MLP neurons of a small language model. Each row is named by its layer, matrix (up: input weights; down: output weights) and neuron, and shows model dimensions 16-143. Each number is 128 + 32 x the weight over its row's rms, rounded and kept within 0 to 255. Numbers have three digits each.
After each neuron's rows, "fires after" lists the tokens most often just before its 100 highest values on Wikipedia text that the model never trained on.

L5.up956:148144131152203195165133131123110151081114145136110110148129106101113134122130175117150151156103110123080090094135127178080120121094143103154118076120081106077150229117165070148156111167118114177168080142128103099119127111134126146132099149145161116117144109069109072140071143164143118155044128142118142088132145123168138126121124153152145156137074099176043157132107087145176135134168
L5.down956:131136165086117175060104103124118109134136113136140156104108115134141108114098159101157164161205130145127176144124175140114154198130136142093153121125148133106090128165120139100113142148094158077062162101117071092106130139127116121179142113095095141131081160107118090186089101162116091166117201145127117134194088068141156105168050109082101189071111142150171117159172076083143140111084
fires after: " D", "D", " C", " c", " Y", "T"

L5.up5:127142105179161198130138185044105137095133130128091146201112210154116129148148153132176109164086113148123119118166058171133116110134132086115084141098135114109091126119142125116110183091086134102151150137136128096073166109114121133055146082083163103181165107110155085137122138155122148187067071119142112064098101130161126166136165173127082097085163097149148116130125128126150116089084
L5.down5:111161153132131159088149168152152106118168131150080137153079126191123160140101119101122110155144164181082127157142136210099087121098145095098186079084089159106124130122119120099127110144147118145082128123081123153104119118124138130136116129132138081127108031107171144216183126138086155101150126121124121109166138168059125093116163136168150110143092102108155173112140174102166168107123
fires after: "4", "3", "2", "6", "1", "7"

L7.up640:122147157074131103094132128111054132139178111153142156169120083093112085125123145160070132144145152119148110110123113136150121115144150156082069170114085141104153117126175163128140119070062178092190101073120119183149181135069116106115133048156143147117116115108149107124112096126157118093130102118160176087116042171179155124137148156132073166112122104186090109150137133106150152114140
L7.down640:089104076102185084143156089101146155152137169146090124100148102139122108122127138108095094107126162114134134073122125116133128125090104107115114165136186091114187164163105116170171099161086140107087157137181141121126116148125080114118110109062132182114102085177128125148204118073151088122072082113106105142128083161127114102115128158166069074141160215199099149139107109089063156183123
fires after: " N", " to", "n", "N", "d", " r"

L10.up905:128093131080154189124150078111177177090127139099112102142155082109135118140148112097140139153114138121149099083147077179071113120123141078117120120121122151097138133120136121131131186130114145126137092154110115116128134179171125107095142065128127129160144081100116143185125144145110151122093173097107152111170178171156159149147099144124118159093113133137086181155112068132188120184090
L10.down905:146048134124127111085165135144138127123174139150110090146100119139086145080183106161104168178157122040113160098104164102167145196136146098068138180122096167109166061079115138107172121099105165114167120131087108160130118147136130162111181112096136125098138143111156135142095095120161186117123100091155141046113143071089131108131088115057134106117176152096115144203107125135172029065119
fires after: " ", "1", "°", "9", " ret", "0"

L5.up909:144147106073122164120108099120106163117138147095155154127152170151147104120160137154108121141125141057099146154092134126175097073136157138140155145119092116174179145130187095110121061110050167114102147139173133136138169142123081106111125077143114102156120133076151064143108145105154146187171150117130144084137155121209122128160124116118094053158132093183065110111115137143070182124120
L5.down909:141110065181136126094116117101102163104135091172085162118139104127130117160100156139149050119143104089176127106196060072142120131113150127151149148087135127173086140108168167124149115107138149169146139103106081135158165107085145170136123159108126148125171102168109137090134141136108140169118138082118088158113111126083146127061135085118120147171118167046162112126183104168047141106194
fires after: " I", "I", " II", " S", " E", "E"

L5.up525:098151123191137159155205166095060144086156151134166162097131175154123106066119149094147114158115127092123146099091113145105145190197134219107090119079125043124145148138126113151192067166156139186134102140106045044126135112103144137115107112081129043092109108124107083126149165147109118141118167134169173120149113105167127086107122154126156189145152072132097126158066100086092113141139
L5.down525:182123123144171099146085134104128119152129115107118170132136134107121144100132167140109131119141176130132117108131146134113126168114124100137098131133132088131100103089214199163097071201082080059142104122164084140115099117115142100136117152132157113184165087098062086105089154073114123144093149120106087147178087145148114113121121145156102113112142111140106167106115131129098101122122
fires after: " D", " Y", "ag", " d", " G", "ak"

L7.up559:087108124104096143056198105111139142087160136146204153143148145131085087107138166116096136132055148167104159129123117157112108126147160104072137142067126177202172151116090140124154176083050177147130196130123140139118159134099082219124099127166141140128108109133142161130078104138158116158174151125103099118060111062132115181117155151112094102126149122052122113158150122114113171048158
L7.down559:148106155122107138114125129094163067142149155091155094128125124137110192124211092153141110115128121179073160147037052131072182103183147117070143140137149138115135100115112095092118156071172152101136127070191185111159163176136108154127171167117148065103165151103099135178115108133081213122080119141146115114107096154089084136100119079130067126167123110102185132160097150155144151125150
fires after: " L", " w", " W", "W", " She"

L7.up226:194108088048121146122143148087136114122130115147196125174106085106080142132086108184095130081154161129096081131097154125095203143154133162157162135128123119183177123144153104078124083125091136088133091067157135170185118169113117113177108127127089086170137098113129090112177139138158156159126147099138134091123125121174110119109085154062112128156175095189112122176140124121113157120148
L7.down226:196137085160123125104101145170141122163156095092139169171119167091087161065098138165189178145091190096144130140102099154143145103102070132141066109174163128143064118176119146143138089146161131165188116121118063128110110110152109096150039184130072131191149118114164137110098164149105213078111166167097153134146182139119162112193099122200123116117131175092116178151064090168078132166138
fires after: " I", " In", "A", " Pre", "I"

L5.up42:085139083168144116117119142115143144133111128107114184152151113039123103105122161110167201150131161067161142104140128132066133209136170172155126105112095175129101091177103134145151124077063161116141102151102138105133140083092107147148146117178130152153128121110121107163118130104101177134161101122082070160131135102127154152193128074083114134119184107099132180122180166139174096093109
L5.down42:126061143138131169189118064090193104131167091087122182110142137185121076097115186105136214141140147083134199130092097140125084145119134150096082114115074095104133132203183093148116115116113094158122126144151130137124097043135135148100102123120098194166147144110153133181115084076109156133094115103116117074147111130080145084150176112128053134161175098148116098098131131150118143084058
fires after: " (", "-", " \"", ".", " |", ":"

L3.up990:145174166082134157161176126099110141159102140158152127108153064151206130123111137092121135094130126089198137130120154121099113115152166141098083109128125096120123091148174113151139115083126197144129111117079189148086087118109105157019154192123119053110122133157119097138143132196146127131141164109095139120094175091103134176143126162088181158094130111148130138109128076118141075110123
L3.down990:069173111140090157109117164140178118172103156173139172092154125084159154147119140101140112126144160165202119068118146101105119146152107140139097076141109113140090131084123042146093161056167100129140114149120169102088127100108112144109082102159070082154117164179191124120128111119107074148196135106125121105123130119112104188087101112132099155110083083136148121137134145123117083086200
fires after: "9", "3", "7", "°", "8", " larg"

L7.up643:203159128123151122164134132055156141162076146075153102120091109183126128101128159153146142108132033110138117130098093174136083129146120151144098079105117090109130129150157128078134136122080186104067143176127144127143134075121081130121155096161124141155159117085154076162136133153116097134127182175136154113115132104127156126163145082082118098143153108123089173088122126181110106120184
L7.down643:155132138145119094157164080157147211183168139137132118127068148126148147186105126097108093102112121073138108108130089202129088124133100150187109089160149191138113191151125137106092086127123086146149100139123128139114135117047117155165106095187135125159218149126074145112101074124141106090113150146221079083139147125064109079166110129135136090077154124125156134104121162180143055165132
fires after: " |", " (", ",", " \"", "===", "=="

L10.up494:092156123124069122118117197044126113141116157121091102151132120124138141154168128146113124165127117085094142177157094155142126132219159097139092116110128106158100089180114042124141131073084112095094174112105132110148170113091108126152178104152107127166133099105128162173174110143105128105125103119105099119147128107084161167210169149118087146121152138146087146138108069168082130156103
L10.down494:149114190114196012105090115143136180114115151137149120103150043052138132112117122113045125175111166102145097149102155159131166151103124118204114134134140071107140138055075180114081156156114172165168110137142099132108119124040198171085113129100017180111097214122166103124142144091111133087160173089098152136134140118181106081103171122133155140105159083109115072117145132152159131203088
fires after: " a", " un", " \"", " pre", " (", " the"

L10.up1077:102156123095180155151129163094126156151152158090131123111135080145134130075127148137107166063159108127136158130117137169087117142156140127140120127139113122153125118170132126120142186182055154148123122068086121119187173110136071094077171171117063178187126098121105195131128136137115156114137171128109110070142177156096142121169096125118118126112105148167108167122131090168136143147125
L10.down1077:141116126120149082121097126081121110148183123101083163075146039080115172113092144128096182145216166151130146127094131105177104150112160131140115117103060117106109138132140096158138144100160168207193157130107143110117141111128126089079126139156122122172082149124162115171172115109088160148117140111125107049136130119167145160110154147127125111139107124133097203179123112164204134161186
fires after: "1", " ", "9", "0", "8", " Con"

L10.up765:144166114118133156128174158096097221081197169123143135096128079159166050132150165150127128132155151075110168146121141063112134124215155136069190129140118075143155106196143045134113174186109156134117163121093057111133115158108137137064167146095071110083098121124108195145087090162147140118171087146125084103131166140170119092090148136163184149110149079145183208138127065127082150148145
L10.down765:098160128071189204105108104137065137132133176085110141133153131176145077169127179117132118115115140165115180117098163123180150065103131142167159147135144111080095162147148168154189068144141098120126170142192127055105162150133150090112121138099175149138142114128128050121180137127118054094096113159088135092170130124119142109168121129124174080155108144161115062172128168085024144132134
fires after: "C", " E", " c", "r", " C", " Sport"

L4.up1130:153112086142077109082138140118075077113133132161081135155175165124161153126128130202141201115086162109172170110158204087125168161188128130091101129057104108150109123157129116150138169092116114160089130113136127138107081154067121096168114194106133095117168140115105145171113073191117136110127108155069089054129103080082141151127080128104070094145187148169197157149120150117121137103106
L4.down1130:137138163141090128182125167114114104146136167091061133171127114140144100121140129185092110079141154112113140117082182125117178107094152087184127156109130106140147127139089095181115110182156131154156133169177132133088112154113129069174087140092152127095133124146115128063100052091114123099116123073107171137107131173142112133141099137179148144068123175147102154111080100126122097122187
fires after: " |", "-", " res", " bel", " techn"

L10.up133:216076131118139105155169180064140180084144161116096168150153103073111158145122144169137161160073134157160065144155072147143130103139126122090097159103114170145091164146121153079125098119129118110140162115114126107153141139146137153133156110113077078128189129033160166067110114133123154114118085103100125117066199148122169087093115153107106093143111146111145127106076107134135117112091
L10.down133:131106159167091124124142142085165157111131130077120108089148094122155118141137065135077117165101140147137111141169129145193129121122100128081104136104118144089133136177120108114082122101134097086088155112090124130143117158166184110092201096088044153125167115136153135125102052157083157147128127115118171156153142128115138164135063134139111121130089124077151134124142134121095132122157
fires after: "\n\n", "\n", " |\n", ";\n\n", ")"

L12.up258:151131078161146155112144148075110143125151132126111155149127169145066157105149122155135113083103049109115213163121113109092116103098103140135103122125123107104159104148052111135163178097061119147084155142144092124131184124113087184142111130099124073138195098140153155146135120107202185156147155123133104117103126128169159143155163138106104106105205104096094153149089128122064113170154
L12.down258:115104146068134142155146120161165128129149155092172133134135126055091082120097177159104081139097130197105169156148110099145195164176115129155119163115127134150133095103200159098124136089130111145114148142146118063178119136116140111097136147186152113080090143168163157098103136071148116076098099164058135118069097092071108137031167119153184104173117175100156119161172099142116190110122
fires after: "4", "1", "3", "2", "5", "7"

L5.up924:155139141108166100044112188094092146105174145083227176143173172161158108086116155119134155151141079071121168132118131093108162113103132127103103112080108139171149166163169123149106144143060163073183167139134129088103181116113111218101134099098122118153143097122134138095072169147146165175129163109132166092108107086141150106099210102149138120126053122157169143170112141137109105117148
L5.down924:110112096163152099124149140144082121175102114150109125130131173132126060089075130134079112123124134092139139098173112069076157118143129098140073125232203167086078159091123115073109131167092167081105155145167118140162202076155135137109108182109113113087108112195156182109110110112145126151113146148221160116151103144066106114122111186146115110149119213110118088133107119121172047152104
fires after: " L", " D", "n", " R", " n"

L12.up292:109174091157170182084144213140103179092140111127161113107161097120087046132105173159126135134110113122102159086090100134089127125107104141148110145066182126126101087156140154115121120098110152108143141143086081066117119069145111126101119102108142084117175095130174151136131151093123120159080121156127150110068152123148142128212187134050155132116139126124188154156142099154151157139127
L12.down292:135090141092102156134128095120136108170161110123163145133135156150145152127106155162130088170121056167131132173163161142188110159156128122129153051154109139174185095154111177099128110083109120132065098099059112160110113156093134083168090093164123118101070134137090155162104125073146162120095113089142129178137100145088156160113187040159121176150100103180130085151162158120111128141153
fires after: ".", " C", "7", "-", "1", "–"

L3.up1130:183130130121125113142124188111148128153166154116124109129130107114115115126100201152126126160138102130142107060127121112127146158134147163103112163110099170097105141150127077074156164098152111096142187125165103111130132115169147141133112175121126114107171078125192130107072122085095080125118185138128104079121108133179125083165139072083101148149179104194104184134200149151175087090113
L3.down1130:094137151122163105108116089161205148124158042150114159152099175166102114122082116143088129101130184120108145160138106117155143168094154142100085107140099091173175089141153165196048056153148123126142152165161092137109149134139111040145116068152118112115106128132156121150150168188095138112109102131171173136162085134135167161102045113177161125130176125159147131145089175151143174150080
fires after: "–", "2", " gradu", "-"

L5.up105:119096124081146119144105145113134098141171133087112159153126056143135114065166117132089131103142125067100137145084061140092131091187199164146107071157112140089131162127170125150158097145126149054160129098118173153143184099149077168123168152156155152112151081099137107226107183110153167117100157165137143132149099121138131182159124142101081108146124098192097125084095049131120165108157
L5.down105:136104218136104134158103135100084148167141138088090105104157121133101099099138184125130122125136128067089114164167153149143099164169095168148107098074135130064160092147119129143181156076148142125173127086177095103170146150138122152088164134097098104120156199101070139203118120126155157144110099145197112131112148127119149115116141127174104158126133128181117159117150110162170131194066
fires after: " A", " S", " T", " L", "n"

L12.up1107:189179103128144118144182107068136114116120132074121080112153100136180097145147123126165158179113095135118148137150125164151121171207117169114108084026178084118188152153017102087100132123124175099109112127112162090137123135115129136148145115127093082118149120130131094164075111150065086082114096196128171103156164120098136157139107063037163163160170114059091098141126155168118136102147
L12.down1107:145137102120085097165192148155079119083097156145127092110077127153122190130149161099150088069117170133170128079158103168175124057121111074140142175134125188164052132142186127135134169148092111137129152045150149133158114126131136076133117195085152143143079099091127150164172111076150155123179159133163152181131145145058123089098118121148115146113115174078216110111157080123128142162119
fires after: " |", " U", " ", " P", " (", "U"

L5.up508:152162081137146157095115190136138147096136139097151131177164117127088070170166137132110180112103124069134067109133150159136105121119112088133108112113091077139149150132153125147103185146136132140162175124112068111112106159132113119148136080118112115117154070126158167135154145062197164126093073153075140108131101128153092083137124140179108056135107088151149172164131142117124181102065
L5.down508:127109150132139121165120075158102118148104112117135136102123128124093178133183110117109047125125180117141104120135122101166179159110077176123091103168069181119126098103109078159117116165090171181149112169098114138154084159103164075117101120144144216135098079140131109071149081163134155085132148136145122179136112083163026097102101136123132157123105172096161102164144170187072076100123
fires after: " re", " c", "c", " C", "C", " St"

L5.up919:100106138205100121102165183095035112171175145189131064171094090113113124122146144158180175194120095154122152138138157095119063194152132095143061144109114098110086134151157125144180097110109138130164120108162073122112190088131141104148098130048131122092158137117102095115171154148113152112087116132108122092112062091200171158145109117083113102128158052162154110121132117179143167107120
L5.down919:096128176116090181113095144106118070117141097140206081105072182127170080101162116155126131168179147148122133164142101093108114117135107131102131113149152167139176082164183154167114155110129134146062132088083102164091094112123179071094064144114077133134181139139127160127192094140119164132085106149091137160116123156082098156156157158102085085110165110142129157100081105086070137118127
fires after: " D", " d", " an", "d"

L5.up1010:036165126125148194113156161088093121121128143165084102142165136123152141140107117145142159156116097083160123087116140177126117185125141108139087122105099035149102127122155085123119110079112117194152137112116091108159141128124152096132154162084148085118149100125126161119148113141148147148131149175049097119128127128184065186126108164113089130076147099168147136153106124144149138081142
L5.down1010:100132187178132154138138118076112118166118126177128124148117159086057130090143099168124110132117160120106156156134142095137199183119095135090118112053124162130148097147139134113132111129066148108087152078129086107123049169141130130192152110136187094142124108104119173112118139123103102086114120131104090137164094167140201135137083172117156117083106113101101109115185090115138151180109
fires after: " an", " d", " D", " c", " st", " a"

L5.up1043:157164083114103176151112131111091166072151150110083129123130147134139135125108146101144161169096188079174155149171156157092168134141118129128069123118121096116115141152167125130143168116144119139118176089100057101113089133155085162082149101114126120097163075166163132172125154075185152089145036096101140132126123167131128131087090144192154114128104094117122142109124158102076149139089
L5.down1043:047079148139103189121043121135050135142142106094157081124107086166128152115166102173166083162109166040147136115147150169130083140101101117162154099126122143151167077153111068159176159135122150136114128170156119155143126088106134132138128118115188183110077107219150150071170161140141114116135143127116112110110150088046092122155159097123189109081136116176148096128113211120122125140123
fires after: " C", "c", " At", "r", " D", "D"

L7.up86:114039181150165147095164110111074133097170172091123113165131088197140166089154158140143143157133079069089131125073092166107100101105120104117112081096140169135207202140151161147140114086101105102141161097149162151059208079109101171108165117131156119130158101094113104165038124139159109148107142133120134134106118098133166220202076178068082119177168140119175113091083158159126106201123
L7.down86:122135192125121163132112126146140140140132121132039112141094151187141172146162042157091072077095153117118137103099132107155119141152100116123109119146170138130127100141134069131140086098063123097130126115099124081145177082088118150159152121095092189074078131082142134152133161191140104135110166131152124115168120120090066159180102145160134107143067205188177138105169054118165146153141
fires after: " A", " L", " H", " T"

L10.up292:121174134124130079122167152101093141153142115108146153154192170147111101102178110146138153136089094094061144150081136112130164121111132102067119177082106105132151096132131083103136128099157156143109183073130130119125115170084105154100165084119134142142193169046154112199184120210131121079124179117129098093148135109199110073142104181083107100184167118139094119164173108106096157111137
L10.down292:137136107203107133110113150135103095180131109183153117084109156098082083134120146178163148089109158175140155103159139141136125141114133085125132155163136120081124053128145140179135083105152121135068171113096160115166140162121146163184150047091163147126159135121083149162078117089112083098139114106184203138146092141150148166082158147160138168113123169073072128126130064128175136093133
fires after: " W", " J", " w", " k", " d", " sp"

L7.up560:114152137146153152166122158109100134122234095094095115150173140120043116101138116088065140137072167129062099136134117148149205129117154111083108159080102080101192159131094090137127192160103148101165138096073069143143142119151119141144148108095149089145176081110121172135126144135149149058093077147136112146127114181184095087140091114093121112175160047180068164187180112116143097134145
L7.down560:126116197103111127100060127204149107149069119089120059050149130135168155126206110145126146161148147168120156177148133126101069128190092132133143123150150159140161118130098113080147126126106152095056117128174084116118172125154127137090113136135111164103126085143140131104182157137156143140099107132173080095126152124160142172091149158078133089058174106146132125147134138105124139127112
fires after: " C", " D", " c", " M", "C", " G"

L4.up684:155113024161083054125090206064148124125157125078098113137148122043065088104152135102124119120105121046147164161127106118094210153169150142125111124145131088100086104160139074146124152138124147103104172103097164113164134098109077151097111116138139121121175154129151159129153149129146149109093074128102114100123108158050106124156172134141131125133188135103133143132144114152103114078113
L4.down684:153142101173137124113064131074166168131112111098130116140115130129146106129102135139093151160096162130134101107136120117170190150103158053111119148133129159130123157110182122123106156160130129079129139134111119137133171116039192111118137082123156119124137157134094144062158100102133048133113124123178162127177135156158143134115131149115171138122094187069183094126151234166135134122111
fires after: " \"", " (", "-", ".\n\n", " under", "\n\n"

L7.up53:155167125159130136114119168065045089128115134094168099124137093116106102079115175126123139152135203104163105109194172124117175062152151201121070133072130112118096140159130118149103046115041133128147163167134086143126178176087139150100155083091114137117155111168123142113170133109177153120171122057126159070108103113164163145144167105102070114107162156121155138120085138089092148133129
L7.down53:131098126101188136126120115126115058165134094155155124155164127094123099147123154130108035107132117091081146128102109132120084139092151117087159134136153124121152142096137154108096165049136125146084131101231125182156127092115118112141108189137129153185114120085122107139122141147156149169101075109069183142077124069125137178070127181221188103191139144169153129133134104125140140145165
fires after: "en", "n", " D", "4", " N", "or"

L7.up314:143148129174106132085125137090118150139129094116164095113165110116097141117136087149163128139058159090166159136152178204096110102210095184163117096106089097080155142193173090140138129159090161120091163132122114129156139147138104159147104118140094048123094142128075115169155175098082100118126144099125128085142166098143152112164084131130101140194136089102159151123149137105101160144133
L7.down314:069149165075148156135112168121116105120191125162145111151165113105154183158113136150144137190111151109162122094166124145140142125110089099108184059135099168122121142128133116160111143136063121114120144178093161086086153128148127110163100131180134115128116151165225121065140078084145083129107069147186144132122093138108124169111109143082139066088095149119091107102147159128121110129177
fires after: " U", " f", " G", "U"

L3.up37:192061117104142141132132195091131134102151148134120150181167132110108186157158139125157104146104131119125147102187035138098113160143119110107099115149132103127133108174107071160163049148161126082110112147121144118130148137091087153101135092146086131154138157089147120117140115082150133133097084088131121107093129136159126138149209101164110132056143129163110098106148118157095089120085
L3.down37:190107095055074144133123155067166152087175140073125089196146176085125097144166109146143086177102104129161131073148137126100132148138128096138091135131186142134141096134099116122168106131155144142138175137084145140129144079097105109123121109130068121157088115114186171105080126157120075139075081145089109109180169094169078133132173134169101104096130129117082107152144140120080156121152
fires after: "\n\n", "af", ";\n\n", ")\n\n", " Fre", " N"

L5.up22:131168101155206141155188110064123123125110159129203177120121103107119117122109143124102123128115122096180154098186144192059104103231152221146106139134139083121185130132074092081158129159167158097121095088123086085142135154093131143196144147143117137088070098104172126095115076133081098071143172126104091141163163123151142061161129125147112156170147084170134159078156084124104108140124
L5.down22:136159133185127099126144172182112155108170145117180185097138111071145120130192187098192114120124140129147120157126134136162173061122125067148208178076066091074155090070088081155120165084129093093124170116174170156137153087077102106091101168193178071138120110171151145123138137125141083120089092147153139129099113139082161118166105123103134162161099132138158178071136169154088145127133
fires after: " U", " O", " Pe", "U", " ag", "CA"

L7.up620:057078142180139108082190132100049107142179169082168149145129145140120105120188135113137150194156139104136108132185094160109080085114176114182052091071144147144136158128082138166127099121066090094105140210061044097111135103142131143103142143149126172157130079147125165166094141152172133125155095105109138131165098091145123154125162168109153143125104147120096092105116121120113153100133
L7.down620:135142106140178101159111154141099117191166089140150147172114109137118168093098163094125108089151142093154109192143097097122170176091123157126075144181123152131083127127121157110191159139130155128047126104132140144112131094080158099136097146082142118154133163110132128111214057104128115124100180102122124135112073096104141062144130086153141131127099141115139138092196094121114149195118
fires after: "3", " D", ".S", " r", "6", "4"

L5.up104:099084023118133157062155183108117151116174153071082103167171124105111057163182124108149104082128105077088150126144083135126124128122151120131104103115157091143117139151119144182117078148086115093113136150132139106143174107107120114129213146098095151126160113146102173147166154099135147091136088154088112105132119144168103142179130132075118141108166117153135099117106096174061120088087
L5.down104:117151153151160130155143090126193111170127174132162090110102111079108099155118168078129151166188125140140117199112152091199157126095191065201111149122174134155150136202066126092156126143138104169070151123124113153166052180162117125089124098113135144078105109116121146122136157158097096092074185090138173097129106179117132132116107124132114160112149061177096097143146200153130192180084
fires after: " a", " the", " un", " L", " The"

L4.up605:144097136134125129133118163106093162122177125103150176140140071076114061081150108193118130126151105056063173184155161133095140116166193168188093165124124127102113143165131179178133067112099128061147149135135073197126122135077078143127173123085144134117112093148120168128135145113092204129120146128128130154065084108161207128154131127121060109137145094122131132115059091153134182149104
L4.down605:096135164076147136145147111159109076208087055133127062096079114191188177141106151099170112140127100166084136073126147112114166160087163064138128099120137154144134159078141098094109157169128107165121172116139123128185108112144124126131078137119102102135125162089142088159112145133165109110145188158155137133151116168137063146110156110108139134099122142159159151153119137185216111105158
fires after: " A", "A", " N", " an", " D"

L4.up1068:131111112154153122120129102073113157114152133120103187167150117110108147137123121182148212173134128137119189120169112126129078139162174117089148183070136156075126163137065158125151182161128131120126144132185115156086166136068107146168102157153078114155144139077122088178099073147130122116085116129070074093112090072132107155177144159101139063175203079156103186173109104161095126123151
L4.down1068:149126175122127122153101193156143160116108064078151162109133091114135144174096104162164219165130160152121176123141134093137076086140132148121134138085149129130169153181083106090122112140130109083082178141139131102111147095061142062168133105139091143139077120145092139108144106090127127157065116163102113057063100101147156137195123121160175149193169113125113172163153121096151180134101
fires after: " |", ".", "-", ",", "–"

L7.up55:132125099131124124114133142087151124145106107086154147126105198122089084104096126115079148084140181098153066130131068156108145126115131191180105180121167158144159085127082076115104100140117147185135166092132168158161129174168100198099144181159099109189180119128109140116122155128107118158136110129125066145125140109139106082179108119116086132188144142146074170128103183155152111072105
L7.down55:140150065010111108073148103140111188172113147134203142056072177161064109139149121052181106224141175111165142110129125140072119143119118138123131159177137120145136107154139132138145092141153125152132142135106157144118088179128182135161052162167137115166148091146129129093126107106108158105108233014120106150126162140099098160141109101136130144167085130087164147105159138174138145100069
fires after: " U", "A", " I", " A", " ("

L10.up135:106132135117148112080231109104116185076206107172142169115142142127116058112105211161114105150153120080068142193116150180093170113147167132173159147040167122131132170111163169109150114148100157130162104133125146172167086143086083195081108118165125120126103109112131105129109137143150095086131120123150162128097100111136137120182140143139109153113113171138105118130166072121100150149154
L10.down135:105083148171102108114061110181141098145170151099129103152090110123154088107115114183169121111118156098123161074113124093113146129197130156166150068149094123102171138100123111121108140078110075106194099148187120129048127136120142119099111055089144166072152169128128159207151143133119120131127133089142119108164160173153210080066186191131123087103131073165111160136092067107142154135146
fires after: " B", "T", " R", "H", " d", " b"

L7.up1040:106053110155107171107117132098112129134132145086142121126155099177128184128092124183135135126060159066090152168124107169127128139181226152146141072112135144122134176122110093114140075175098134107127171132145131177172154137125099139123140113135088055144151129080095157138156194122129100176128151108131115083100177106189145191175082136120092114174123115108139102155122167172114148146160
L7.down1040:121118090077111162132118183167141134093154094098168106155122125115101146182170030150140087138068186089145168205134092106146132158102138134139145152145125169116152097125105087190106128145122100103192090155136079153071178123157149158133137112068150133080122182123124100158103189117125119215100128086137062149112153112143085156137052121212117085115123152126153101107107131179133145111134
fires after: " U", " Br", " F", " H", " B", " f"

L4.up761:112141103196175137104096156101081167115125153146078112155138117079220139118101100167175133109147122090091128118171171152119155174172144119094135145145159157093092116171109123116166172085142134066098168083149121116161104152111113119143164163174115117132178118118133132164081078176154142089123164133061124090139113061198100111162110116090146105136155099168105177153032149120133169132115
L4.down761:106115091166097141127117123120079168136145085124110149163098157131137109157074091185092132116137142152072177152145123152124118130112156072084134169090167081122163146133120061104144175077149127134049152115147118164127110084112098110195164124088108084171141069117125195172124094075122122109146107073085146078085158101187089102187130149115130127170179108150070189169086173082142151140115
fires after: " |", "-", "–", " Ph", ","

L5.up52:068106153097092169127110103053114140143190127113131150121136114163141147067132086065147118143089136080113158139127107169151126149175131110067093052088138073117092129183138129105082163120126173114086132093048137090118142079132099128115105095071099114143128153082112085188167204206132140109122116131092080070134111148167115106134133123152108100135113127106122162131174111125115133107119
L5.down52:118141157033129119144149108148137134127154140094106215163111095163106131206130104117165163092062127118200148105149109100144136138141076113103180142136076134135083114124158138089127114210109091160133075201113163123104100085092127165095118121159116074119167169135138129138161162145124107165076137166115124111142158132168120114114043105150109134122068169173130174109170151145146137182155
fires after: " F", " G", " f", "G", " qu", " Qu"

L3.up120:168129106152113135102115170134130118126133114109092142162161149069066144106134111126146137140131149131163108038133132103108153141179129152087148076139139161078104120190104135148091077078140126115119158142129103130167154133130109149098123136139125125164170098110156162120134106101108134138121132159104097145125082127103114143155213104084106158139181145126120156166136092150126153085117
L3.down120:090206119165112124107072116130208091158082108092124106095147176155123148119115126149084159167135126086112131106189120166026153117113103127146070131080098090079088122202098115091112111165126111131163119138076137105114162118116129208085151121132069110126169039086180143106143135153090146119143087165132133151126080132112163085170116131113135106166146124179128114112114141147081104065122
fires after: "2", " (", "-", "\n\n"

L5.up384:078174102077197119130177138151105122165205147144151194122161157156120095150135141082050150099118125058146146135108110194094137098170174089110150194096170138133111123179153152096143120114127151077166156141113164157156157146094141170128114091147130089146174083115170117130122153124122101100103227093157146127131113113146114154127140172077127148159156122099061197152153102104139170135198
L5.down384:133157124134131138112152154090153178157146081126151112106069107097092155209157148186114116088101103119128167070112106091118149140150160144152129188123080140083188122118153107167147135125101095152125119074141141162121150147128114134115147124087153150130170151146081164151143160068100132059149143134145164090163080147121110132102095140124150136123117093062126107126184137115049113094120
fires after: " W", " w", " d", " f", " Th", " B"